{"bias": "none", "parallel_block": true, "init_std_down": 0.0, "schedule": "wsd", "decay_fraction": 0.656, "doc_mask": false}
MLP neurons of a small language model. Each row is named by its layer, matrix (down: output weights) and neuron, and shows model dimensions 234-425. Each number is 128 + 32 x the weight over its row's rms, rounded and kept within 0 to 255. Numbers have three digits each.
A block is one neuron, or neurons of one layer that tend to fire together. After each block is what it responds to, as a language model described it from the Wikipedia text at the highest values.

L3.down275:087097120125154137152100087117137098091093151094105108170144090149074207179140152141129118153112161111076172082094117147153192158106134049167094103134108142126081102115099140166150124123095117112076070046123113164131103137127100120150134141184134179157141166139230162061104111078092127136092151165148126086119125140134074126173168119188152095150121114136178123137130144132076098128164069155129070126162130128126139131121122121179125133101104147126135084145130105140078184099178161132200112106113098132158158091157131166211160127092131185134078085118174100142133131078075161108
Description: Infinitive marker "to"

L4.down648:102151083118109137159122132112169101130067075104132076076143141129137137138089128155151135082120134192134166109048149122166112155039114131216162085178163147175158169198075161110150123095090141078118096148161138146129120109082164135134089132133105126149115197165151176077135151146070113130122139209126145093085139082124056119134129165073089068080153125177101144108130149106109146138159150114129058152170090172086158164101136129121136133146101136076098075103146075139101131142137129112163136099120115089171060110139116197141139129054141116102136105121172153120134093105094123133
L4.down848:145088137111158133091059091087135117147120075095128133154098076114141134108111110131073159125117158094094136147121125149146188129117158046133139152113156149117143130173078145110130142135098134089151092071107106119158087152056098169181183149135106092118140115155117130161099132109174068110029167174144182154061187095121166092171127140076134051143172140169113199189136107100078134191197136172143135136180141142116142156177176107125078157176166098103133146155070152134130164104124068119166151126032071091141052128182148164129137110156108117152136161112127050126115164141122178174
L4.down949:128107118153134115159187138094137081151046127081099111086145159155102178118063074103150166098128086191092163122097151110127119085025069126133132074134115073117147202141148179148127114102109141141177118111144107118099145137113183165103123134197129140128097171084149164142075155112104145092138104097137154071097159122149099092183151120100125195173156135172150093161123183118096119146159101131159119149214092207141133129104145132117160147120198146081108101172150119191163133140136199123131166075112113181131141090117123129190077155145205102100074122053127081132137150130099133181
L4.down993:159073098145156107131128091183138131150134138094142100158099188140159117146098144138062168164102106105093127181111080122131203065125160112156122109153122104159169141178026117096185124085114090064144139132143127154132139139162099132129117115137108145091122065129135134132077146185082170125149139208149094124123181161101138156039112096127152067159138117097131104175074067111116133098137183139101115171158092179084101104142152126169106091114131081131123090193100127141134108120185126165098168149111115146127222117183075155159130159104138118153194178069156084079138137124114159102
Description: Pre-verb particles to/not

L5.down15:103120118174107168132114127159129180091140150115136140104183135139156117091158116122134106153131124171124167122102097147091106195057092135133096154160198093151173134168118115154128186130123171112098161105139109179125117121203164164085161103133153164106150153152093143116139103079108154091154113138148072063087153081123135091104196151124116126146094139062163089134140112175167124136132174120067120115168113132114108157207131170106138124176137199169138182080156165118123137146162151110102184112111094134075149155093144121148174125092099087149111079148185086126170146109161141148
L5.down231:145104086146134151150073205166103172115123144182139163129120109140148179078163121124230090102142133096145126162145130119137120156131167107098101118163106138085133105160120058076121128133134111133142133113168072132123119090140155122145150163166121114132091050104140086106094085155139146155068132080146127126166143130105135148127135090148038119082130175128126108133117099140131096190125253121066088142095154117167148128149123106114076132127098100099097132131134091117104089137122115064112131153133080075106150174157172118061145120091167116118143162155057119142134111201143177087
L5.down260:117101090074099133139063097174179119082140112096129117139140151124153123081147097152124149077144174113144165128086112150123115114111137155158107107152147127126078056097169162167144146097117142089109105085095095142177141106210127132153179120152136103149176120066154087111073086159181133121119076103107176159186135126138163152121159101156091098150090117074131160136132121130138109157099151143155107176122158183095119082117054146163106109196110162117110072082135120108121173134184184146180158103098121096120216131165169139186068134100164121135169109180132160141154156189137207139
L5.down282:116151087181088082122108152130092134114127147133178134190123066109128083127128042086139118117123111153086138136150140123132104189113144168116113150140159136137096088161097156121103066155081131122122068146144124117181140135171166116158149219121125148135140156124103152124111086162140128125115134120128085182160138150089143156184174135111127177103173179091197119113120123135157104129145152148088175097145117156124150127120140102068130102064162119109113139150153141085100107153135094102164114141065118075141109107163130122130124082168113126147162165111122176129118155138130148132
L5.down315:154138131114194172059081082120157169150107122124183145149112066154143113135137082105095187125119064182122220113111125171137113114061131155151062143174140117124144091072187146165087140088168191041089105196112099127163133071141142153103139075140154064133090058149140119048132111164110173087148100125130162154092096149129126088106144120132071158134127126127118180122163121155182119115101126173152157108124122128149134092117135162125135157122142135147069121091083113114150163161204115151079089159128133096106144125176117141128147165135110128127129080109081111148149141172135059145
L5.down394:083101137153134143061116150140062086171139179139125150060120157165206091106088197149147169078115144097080193181130121092124078158217097207182096076129112107142146108137126157182125094141108127166138105177114131156138126133074099150107147128141111176123124150113073124153095076134101131097208128125126158091120097131198121137170143139110130178127125099159117134108124169155082139175155118138138123103120188087128117166059144163148111118208104121105061118169129172091085148128066178151129098145129189142157121129094085075105161092102101090090092128180081076085144142077147156125
L5.down416:158156073178152210092054138156147147162134111172175137148092072152206136137167163091135198134124111081163097215143155160130103126138125112115114114114152144122130171117089117110105134128128111123117136134047153132128129124117151180145145101172138085142162118098134127167136034187100141154177155123112152145172154134173139197109140098141120099074122116093164098138124111159079159133164154108155142125101143118168098113131111150157126098138135169117112166152119122099092184122094142184142137155174155132102158099203174112147133065041120094150130087137124122125181098203152149129
L5.down640:128135088057141181096096157185122138126151068182127107149094177075188121152121084111075148102143175172092130113203145119112126134118171167100125151095156116075195172086144094185127155136130108083099066136149115067144143112134111150089095080095119103107102137103108149148144171100154082134088144099118104126132105079133151072168161115157169121146147126149170110112162079142130184087125108131131070149208140164160121076131135187148078071059121153122056148119163180087126141194151094161136172149119156160126107125160150130082143089115118172159135104117125115177177122145109125144
L5.down667:122133189104132142141102146104099158134111130151114097156107099103201137109160139089140163148171175103121104156165135116072109125132123122213101187052164134214129081156196117118151173155157098125152122172134099162125169177156192147107127154116159117168112064084125073099155094146153116127192113145128192134072142117090135133117149147158107118097195099158142078142121090125141138118140181169148129147168121130091075123077112169098138188182111104086148146098125171075147116141144071164156125138147165126095136130165158133167138135131159171150180161115163193173107133127048128093
L5.down762:148139077151137137079087140143112133121108150137155160144097158164103189148142095111129087138131175120181173125149130108156180106117061095158100170171106108101096079119139169154137085156055110136130162037074137188104100080151148128170093076133079158122156090178132130174094076151172204136091139092134111104114131137132104172148126057175145085110173185119122173169136157118095122176096151134194112112111155116125108132144112160144162145105139137171147100136125127102100124142120165111133102158159150157049153089181084143110079092129165139105092153126165239167133091133115195164
L5.down868:110125111159169184122122152254112125136135104118160102154102125123155098168105103115110134161153081201114164126116128102122094122126085116158113166139161131097143135130106147122087156121149126041122105146120117104121155079153138122184109135121161119095100097123207100130135104133100147109084119096119104137079127147131148083156126114128152129109134115101160179130135089120119156121141104092147102123114143137086130122117137211134098091110132153124095162122133105101113123220160136089086122139164135155144092118162169093121162120139152154124207117122164141186116135190118069129
L5.down976:076133129141141240180154196152117153178135113096135129129142109165099106131158135173118156155086095188117074139113130097132184147117112122177091088147158114159100109189103149187082146126073152103152064116084078171153128146114069112156125134134166141108156154135151138146091165173120195138130149114140083157113135127185142095121167120157170097150127194089142168122144153098117133118093110148187124134144159144125152104092128165167087082133145173153104134104161128161121185206142139164234143082119166101130183090115128110211081172162163177183122106155169112126120102133169116176
L5.down982:081119107125148107151098155134133143173109161127167127150069075150098137123136117138110126148130124151113118151043106119199123172140120138179085123172166123162147144161195131081109084156129185115141114149176103116143093014111156189128132053178138100127150094127087111116118100155156122102139137146137133207069115140128138128106101076120113118097154119046167075195142095167179116104106177131132084139147149152125142092149063144154106176116099127134133133134098103109159044138172174087153107129158176079122120124112184154166116191094166174133130114097114123175135108094088145105
L5.down1072:120190117097135211137148174109105187113132137127098111091131121122121140167146116105189158172139127170117135157092060153135117178126122128161156096161113109075160131144135114128140118161136128086132074094128089097175080180143174174169090160124113136120161140163160123137139119077154127111178166148132077083126045171134132195125131141213091106111081060129120108121122095115159143089195153147167120196176151133145132187201147131174132103166103084119146108095109079150136133107148160088094153151077158177091160159101062116138124175144165169113142140148156077107128085127148156060
L5.down1335:099083112113106141149159119133105098151144108101155108134166103157123188133159177078143100090109190086083133134184086166135119172121145152118118117140156120054133149117118159195107203138139109154121100142137165106146130150129168094135183119159113169070112085128123116143163120158116068085135133157114160140124156115174255134108110102188143205157117115099136091139153136142139105090121181128175127133113126090072069185140103068157138160101120182126124117095063097173081184151150147080106184144125090165171129146123165128157148158117179160113118161074146068072092168113139161169
L5.down1346:146118155175130158093105155123165116153100113100140125131108136138117150163160066146128151112163130106153105118055119073144072149084122140118096109156169184151132096118114126153086081136073159153156118102122115094113151110179087141167145157214185120144169111051143064118114121158143100110132089093139111161135126130176119147086143154123108115058097143161147113086133129129108173122122157146156165088124109118123132135159104153126134138155135150159082139041092099115095145141092140076170210140125082159137112147156114156108127127133099122126107107117108147096091164186129104140
Description: Prenominal modifiers after determiners

L3.down866:094076083158149119111104153095176086092095169135183092196130120172160112133082147077072075172136063133104149071115070162138152136135152156111083114109131158143124172140087087156066110130125123137144121110059061178105116115161180098083211057111086096101143114083145093092152156074125092140128102199147136144128157092146098137108120152146150130147095109149110035159173114112136143091120097144098115112172118139129149204113111119174100175091068130149098152114161127094112089129129174173145113124111091114131144125114143139167114109105153096116109072139102080142128130112122162160
Description: Clause-opening connectors

L5.down132:115100145124131104136132101105160140109149095088125103155099170102129098156090141183117085112111090173082128126099120150120140128123096090212135070198157103157059153159138158157160126131053085136095164119127110150143087119176145102170146133145110162098152183127158140171175109137086120083112138112115114114069162145189093117160155144151159091139124093155131177118116102121144102159113078083110143149151085135126121100148146107157198095107086103144152062122172102117088157115174127109135111062160135102142168109109167173190112128100134051110069098095249134147137126102097120147
L5.down136:146146134168164051134172140157173112115149167150102068156149137093147177077178133152152149166191116116108118104108109116142152133101068138113156113059131158151085131135142117132128159153103121136136123063151143147141134119085195150094121099234112142107150147075123136138189096115112115157139097090107171089115158079128122142208152094130106129142143118133157194210151090095132125119200133152135093152191098136071150119127119119176130124145128177086141097127054157156126113095149113104126135123082150111075187106197136134233112051116194161124132084104115123143131166161078113132
L5.down147:057132098171115133112138163069090081157174105193136108154172171152125087092095111122133147133118138138119150134134174140107070187151041085083163141075111077169133141141180109141137126111102172124123082114059109061103139096140121110101097100137132100122109054089120132141154136175131148076169110125111105165138092115120159144184116123130136125078118169105170172093109172132106168128105163100147166081099107113103176128114092063199122120103103176104109086106137125177176102147101123131058165120093106078146113170129140098147139112128108067153098164103134136141061148171139115166
L5.down196:143158184140112184115189183152149127125174153057118105138075137143148136074158104155135150145129140133071122102094122073137061193114077162135144085148111108157073150118161127111115113120162120131158117128114134113078119095118117116111132144171144138092088104053085048119173119162146098114166148090089087118130094122142152128165158127134132155131129104107122117142120114168116103072162111095123189103109133114105158093129126097130140127179119075163108085156148098149139117111099144136111110111119080128100169083098132121090103128126093162141118152082083172164107146139065123131
L5.down216:116107089149164078125102063124144111130091110149149121114177121085205105166099131180119125148148115167116153091094101106133089137091115152156154072162177108138131170120084157095137137168125156114154199107103149173148122120162118139143110142128145164119116185106155127116111137107106103145122119108128172121095156161141071074072057128073205049161100126159140149110148075111120091152171129163083068125164139144094097121117139146135155135178206130148071066126134104138110195133147136067135196061129149103112147097155099103104127180087140107141116116189171105159114049161151082103
L5.down290:134147127111138186144126164163149120180112059137185075172143097138193161102113183143105145089154172146107127085113131089115110149129079142127125125061174157139144146133116148135137158106123127107154083170099142116133153123106127147134142098131159133131140095170121143131141115171105098143182110152080155159093099100137065117148115159079161081120149107134117180162175145099125162054103139156173146116129126179124115138095157149178134100164144151095075152071138109084150092141071131126171087102140122114144055116195113156109113107100148158136160093169119121182101138137101116139
L5.down334:084138155146164113124133139133174111104108103112130137156165148083120165208061103129116109185092093133125105152087033142199108160133079112154114116160147123136105208156123086168112165155069129110084160050074081085118109125114172146141170122196061150127128154135151149112127136094097100104125116138153104112108130146108084092084141150141123114172088132108143121122083079145144151159173143098096054088160076128071107156123137118151122151130115195158179102117126135162154160147126085114144098100165191135138109154127210125179172149125137171120127045115149119157116063113064152174
L5.down420:106133119157142150124155137115139138119110079149246050198092149160103135075204159082118113107175158091111154124112133169094117137073127175162105118118069129174085104110084142160097106146159096140134153123064125086120101142132137146131173145141078100110121069086097026139148073164109117110109149104163101149137116126134162177135159156115132117145139150068113134134163101165133118096129157152139177102103128114143150119148186070053144197157114070193125096170146136103134078110076114132119142115146089149091172113143150128132099094146113173083158168083084185142093136147100164117
L5.down559:085127129098155122114107175125089142176163081129125127101166167100155106108092155153156082130078138160115141088110114152165131149086145132142101106212094142091141097103120103120161096106103099127147123151123181120127156136118155117184176132118099135093099129188127150092166090112120114068147103134133128123133194074049133133118088144115084039102076150193117132153165078169160108162101168120137182081131123104134099133085185055100108115102098143123080086104187103160057150119136112088099140167092077112174124164162177145098084091114087120120160088166123077132102142122155096180
L5.down650:104161164156127173141187167141092163161133099091136074164079131153108129086171137119139160134156138131107106128143090125137070124120107181184114121136087112166120140112120112128112095110191135169144146158119134145090103126107136138098164138146086139103122109068073025125148115164131110132150133067140093090160091128125138158169169136153083149159132134101118131114109116146172125099100142127107162089091130086108145148146158113120146170146134055191106059127110106099118104112093120115112138086164104138083178130112140106103110109105104152108114101087083173121113154138089138102
L5.down821:129092139126148110129063113166192104190105116129160066173139139167186168138162128141139146075187178116108136121120102100116165112140158091126160181100144171078112132152109102120121157137108087119147111088093121112186180126140137092064127166150102111183123142214153122158135096144135199154101101153108192113095179134180079100160108099117171089153202192165188180169148177082099072115155107174200089086177093137148043099042129163199143088119133114091146152089116138045128114124157161105134157096134181142125146107169114203171092092108195102099114101103146122113172102106077135149
L5.down1050:163074156123109130157110151142141086104110087117121118103153113146161157073128105171136150132130144137097158089095110151182067111098096100150085131136143137147087145198068167114167143136053140087189107110114118148140145131096127135141153131172110123100144194147173188113121142095102107119095118155075163110070144098089072098128123156136147111105156101163111161160114144149148110119165137147109071151193104135125151113099172123119123109152161142145123134142106113118140088078107127148139145079146114111154142139141100140154138128109180133129100100096161099077127110115116092122
L5.down1137:116165155159137126157093145107175131164096148118082122075127139147183095160139088108114127113096121164140164091127079117110121113145063131153170111156174100135121157185160134115126120194095080076138084087105108100126188128129102147141089155207132174119119167128100143106110171068130136082089110125095185081119121133157070109102091132132178101156158113144155079092136187113186110097130093135127115110207138172121139136144120126121098174147155155155085130102106126131155130135157183115129099119118164128172036087062101144166165179139126105148131122194125039158182097113105107132
L5.down1158:095112128055115145089173115168132092121062125097090107122121164132178148116102112125171114087168194147147134151159133111127120087097103113110134125160141114168130103141107115100136109148050136115171173113121140142184199121104072149082136102166119165087107178155137187092091163091092088131165080168052148177103129098180098111106092116150138116124160135173186093147119144115098111134098135130122076134106152183144191070080164150150064080153176219103078123124162079035106114162139110052105157115146147120168101106128077099153148155152152181085128135088080078192191091124095077178
L5.down1298:062104133129122088117069133141107104107131106110124093183119132142139131209100146159136122099149135169139177111073120154156089072143047108126117121107171114166085197064169136122152141111099105112091201063138135131101134091155167153159112100219117168173124118170121171129125139131118122120170105083117188131042164132127078111188121084143125081163125128163127124130149083111144142140152101099149074116126148133108122040134141128171158114155130163155163103198069126102132105083183133086112067117095164150131122130163151180207131155125104150086111123142152099131115116120111093124
L5.down1365:137090140170161137168159180091170103146096122100084112099184135175145152176055108139147134126097116127151114087087098101244139171147084102166117097148130134149115141156118115095126138172091099123153150131142114123103081130137114152127110136175094158137122127155126153100115155117127139123123111089110174108113169097132114140138060143089094077168115057155152141116134172129092186129104068131169132141188074186113119113123177114137166108149138187097137056125140113193147165113109143141151133162127133109096105118125105147168141149140157127107060129110162075112077131104116116117
Description: Slot before a bare verb

L5.down74:141146177091089084064177109115112094092101114140151132129159129146108135155063163160191141109089127108144153156145115130124150065107163091141068124153150078165098097148106154187122165117128133148114121147085168168138074139107125068084159098153088203108151139180106087166109069139142140167124073165115091105122143145126144112061164141105117159170122196141143125109082120115142139061108169121137142159132141100113080123153157152098110153098096132150168094174116130094115112126188156096091187079097120120170103119107111151130149185108102155106124100158108128122143129157131096117
L5.down99:080144077165094145158106088139119127150174068120132119126158169132119133124145168184053175142118169143181101099128165139089143116185087113147132119113130185140159116121091134133128068124083094078129187106107110175113175103095031181141114134079077118152182178151113159159127108151084181158099102169094136169098142074124128101086135171169142136090115175092138136137123160114149141111113143139166102113119087137093091182191196164121112088100167157149122161092083152107121135169102120149167096102177139059115120143068133105094156088128119107125148145151161093154192094105138090130
L5.down115:085133040151139109118096172132157166111082101171150053126148087153117143125157131171084119144160131128140117152084149095091129126133172094178147115058184111136116172129079139118130145058172148121079175088122191165136090078102101114147095134108132171130140107099127129157102115125133142146129088161125129126131093146127114146108201097062151165114127169096077131139090112079151123051150111124168101134120077128144108128106166094181205110142184154152139119133101142085120098142131113083121157107132108138089136175127131131193098112142149148115098081111180109130168103136124163139
L5.down121:114193133143103134136131129133168035099067162090145176144144145118110138202133136206178129109096139130150136135110121088139092150152120102137139111186143091168144105098145176114121152104120135130134101123122137094126111125161105157123117123119074141103159136149122151215103115113119133167119143135184106123100138071172164148138120088133072113141113158144130140144071079044158135148132167116157163131093167089151131158134126126138130083079099188172139115102095146117130175119120130062185193099184159131088172116145104148154049128157168148146099089112125090121130152132145114101
L5.down159:134142133112077150158189155090207149133115145140086118111116129152149175148133119182132109122108140208119146098140187114192087126134089151078079123158115137169182135179100108122119087121149135139167121147133098115154157122117110131105110126139116115147082117162122097104108155153088126129154108061186179128152078131127124150139018126189177177133101108086176144088061159094088149088106162173131133115089134117122136154101125129165127080143163178173065074113153128208092169150086138123060145142149178138152136083101090127124080140135130126157141165127143149117096073200111221120
L5.down220:109128087114156106167101130092168122097095150142113126114145146146141182153146126138117048159084113166100144144158057101125078126136178101121132052152056134114159083168104148052107125100118121157163119090117107152105126161116126071147151143122142150100154122078106159093140132105152131138158084109141128076197133157140054079123173110149141121172119156042156088104140141107139152150141083180096071133158132092187132112105179151077099114019147122187113111096129143142104167139152101103124135112152144063172154149118169066110188156096166134087104081128159092146225155152139113029
L5.down268:142174167136099129119161064116091153082145088102133148166168077131071100131158114101173085127153193131119098169125062183083143107119155155145126079184088111177160124117085165124147127118194155164156093104073108137125140193095148093105151185125128154073070139115183105148140120113083098113122118145122089079194143133129201105107135128126100127127142201109139073098116126139106119205173195069047145142110117120171150108215161128083055117104107222076098122087160110156110124185184159134106154131144125105111156145127119130135143105113137083065131137073131136132144144123122195092
L5.down314:109165113130131088107111175117133083204123133110121154162122114124112183129109119102166097088160086129168114088118124138152104145095098076135138144137092146086168210169112150155129145170085106154137105138163142146114143168115197135090158135116095143112119127111119136130190091106107089139039139100143124068145124104087122128123109147127103114091142151164092122154093076083122158125164170076039159114196115116091146174090113128150178139126208153146169078111124058175123087106127063121158111124174169129148131123169160128167108144104144131121140146175105145122126088133158137148
L5.down400:103174088171110063145109105134138109167172154111074199087152102145152194115074099137158143106063147126146125112096096185156059155140111076119148127105097143089097139160062138139142154125089080106089132035085114125158156157135152151169093116117120117146132186090089132192213120130121121144095115060107129098144110161082079112101157147188102125074116195114146149177156101102147188117191121086168106096158074137135113126118131149120139122083166204154123113133129018121098120107049130129143106184157138156084183173092107080194136096080157171109122090170131142118106135124117157123
L5.down785:153121138136116086109131131110138123130121141169133117130125155107095137121181081152136143132217201126141088164152109122161116104159184114103140083147107124153091051055068126135127086087154120172151126167138159090157141147113083134128110094030168099139117090153138176164128126126143117203153142134097150156133097108147126128163129137116075112178186102114096098160096119128111133125055119139163113141158117139097138149131097075091088125135113066135149141151163115089136120092070094100123117152116148093147055117103148148139086119163115115103146190104035172097103185095131138000
L5.down884:160173124110121118094077102070123115139144109130136174128127102131080146141064100136138146138052191116109067169114110116152152114069157091132146177148129082131128135085112140113106170142073114160116131103071094094100119172088181185180110109163121134177094128134084154142156131121092085177107146209136117163110110150106116156087149137158115156132141137139188119155109128089204162108103169115154082118105160131124103088173163106154097152132143160091189121095114077189108149141114153166109147108151157083103137187103137183109129151116072160173076113160174134137128131165096173127
L5.down937:101100150107119112167130119111110108121109176158204154228127155171136145123153131153167092146147093130126111119151135087130104198078161094108094093108092156103111177117141124109091147189167072158158128073129151157109108157095149148146165175117173145137167086064201131150093076111121162165160146131123109061147132104089119122113139156055127135143079174136187137165147136094147183123173148111138096171102126109183131132185142120128103127098165134117141136154143107174080156180115065133099175106133105083163124181138118142110098135119171122138131138163119166125209147201142150089
L5.down938:085092163154115147124186118126120131111143167131140163128144118220087145143197152142106150133148111092146149131182133148178121092116128098143102127158126177136118107162137126141154161112113135121159160091127154180119138088107129119094157131122112135085198110104077138111096132141121200086123124195113146028096157127140113075161132115108088093161122178075155114134083123136146158108124169101094078169080088087133116136112101117123135184143111071131172138139120193097118110122103112114138152087122116138097154206174082097154114114153163122150097109154128134115151216132167167102
L5.down1058:100174130144134163122074087091056138128118143057131165136133145110129152152121132149084163117125135106134149157130129137130095196116183119149141091129093139061114113097107156114123069168076107176106140079076170164119194139108162141148116142087114108073173132065121135151107110112094091136096104097145119174112139097116127110162139167099073161142110180112135103094104139071139168122166152123146132130094122102156060117154116127143146078139192107138116113156156085141111158121092138113211198127121182155130149171133105100193127116168103168034100152142154139131170136096155138118
L5.down1219:146126148109080046130140056098031173101142122185133104114126095155127107111102120115125154142126142114099144176141130157088149166072113129127145182180161081106143152129127141122089109092104173123151172155133111153068122100186126098125135126121086103054137117173091145108072116138105159120093114149139072127103137107052150166166109128088143122158127143102123113117103125087128151178145114082139118124090137155136134109188165150080135099104119103179148141129112108115153187126116083146106160096162094172198088162141110078097153110182117086134112159086125129102131136090123081106
L5.down1257:163137188094092128189092076125138179158145160093186107183120128119130101158163108129124147158120140091119073129105123201157121146117132126144094132133127118098109098174141120066134157151141109138124119059129143171081161126141149188200099117151103096146160094122149060131142099084138171145141125178150086081105149060174138147167090121163096165094128121134149169170210170124162131152216062124123100143119161150210095128120140126148147135110134142116163142158125173093138115129104111149144167107138137153084137131119144172126095184070196185118094161129153162130154114175113162157
Description: Clause-opening head word

L4.down269:147114093073096174082069120165124137072148101130196119144094110117165115088106151121085181066194124141132123089140149126131118134149115097098113141096158190159143072133120088144109124096089143072160077193107146127179142129119121197157164058079132077145222103137180078110129098130118150162145111150060136196098138155154131139170111183165141083082111054156125135160138094165124109153135068133086116129157129144117128185154124221222140075140119117089075180107148101107139159131086077184144107149098130084114042104185143141080105096083100155123203134171140109136113079139106122159
L4.down752:105125113087125128133057102172136152121140055152182151171120128077117132105141127133171158096164103127134076157134165110112119091156167107147145158088205170175134139058132195104109100095131102115134117112097184157139101110173153118144131132095154134106175071138191040173102108119121158154148116124132176157122164166164174154108093131142089116093105112118141139126141079105178101120103114087162144137067123196152127101078112156154087124201136135132173186107118103147134146157100112100201149146143131140103082118142100140060117097123193141142153130134142129126103126171112130088
L4.down1149:133179096102096171143070078157100096126179106120138145125133143097158117110146153098108126082160134143135160184103136149084152182138052100116138171134214165159132155151094149151115165095098083115171117102122184122150120136087127166117137112122123084082140128109169072169162147130134108157141048185116122176119119117135068105173159192107115134126181094084071169137090122146148119101159050136083176121094147135127163202136122196170143100133096045096104132109169096091200139126152154100173074144137109098088096132117146139122106124069192127116182134187116122116136103092071149133
L4.down1332:175131119148171073139111123132130158100107100079135045173107175090060160144199128128110094130080113094076148175092102156137146120103162167168125115132118151116109123155079099151106132056143090128134105120131135125119074103184145111109161127171083079029100105110134109137142119151131150079087134129192111092086173130122154107153136131110067189092135125080160194136181117093140129107127128095153136115127131074149097148124079125087145134201120117144144093105150144117130150109162093085157137073118063160106124107134173111134093101131174150117074130052127132143157147166141140124
Description: Adjective-completing suffixes

L4.down306:148146078127152114085097093120102071104153125134149155151107125078079114109125138149054189132105139143110141181142078163108153096179132142074193127135052138147123125135104156101134115143131191119117134187156131132049108116097115148152114114113125167144112110153116166078198162084135109194130166115118152162155135131139072145154107138101111147151142127096153104135106181134192140056116154039106117166140153113099105112167118135148115105127109124182117139118134140157133102161108124148182092098187138121152102131152057114126174090128116165128142128112062153081108148135140186076
L4.down475:155061166149083128129139118085084108101140226101121131141131154120143101137113159098123156125097127107069103134115147162071097128066105109063088109122114123108168116146182088140126080158124117157150110130127184152085123146073151158134192133183172144141134118191119149087140077087117134146141093133151129115102146160113134026075188106080145108156146144137149072123181099153141142118132146127172100152135149160190110110181119112152093119064129132186152119163112100130056141136134163106100158133165150178162163181160147114141136160098170096147142096162094055166137132152087098109
L4.down604:073065197117112126115120092127149178129109161150181193156106108095127132085153040108095120152086098091076114142161121135130159138105155112145095099163022130119076141118160163183154100094113130121129145113147064179039086063110118142162143133092175123186127161131156136122139125141157128086099075128192144139092198093065117150138157104089188160128136148107130131122133152124143090226110113123110077110119159138134086038124199131114106133161119097117120104148147135100092165149119097120149093114077136093148093129152149142101117097147126112145166090142090124170144173119079140051
L4.down1007:146160151099102170075126086128108128085180103136176102208064097079108150142173089123127134111109091116112129169120086145141148092126204042073110171090126098159115193147136156166147120159077113131146076163143146148052100164097113191141143170132137145174186116149101177131139128138102163159163154171075129132137092106127022097094134099150178109152143146125180110159106116119201124110163117119177119136107146090084155104144147133175134120104138114120174114121092127123082079123109139200103113089184167107158150174188124147140145109081120143170128066139154102106191129141127185127
Description: Word-final suffix pieces

L3.down318:098129099131155088117127141112088141074119087167143153120167100158145148086181184165107093123162113157075110191138098138199103143120128142131114081043165101143130090146110117077128150149132189135200101127092165127128184139164163110018136064058152105109188132100124139117160106102141105185186154126117124132126165128125054142126087140098143146149131129110161082135115083150160168147108141170075148163116117123087163141117124165118133090164142177107135121117134173152169127141165088120081116117146139135164111127149090077156111109144118201137161111189100164148105084136114119108
Description: Word-completing suffixes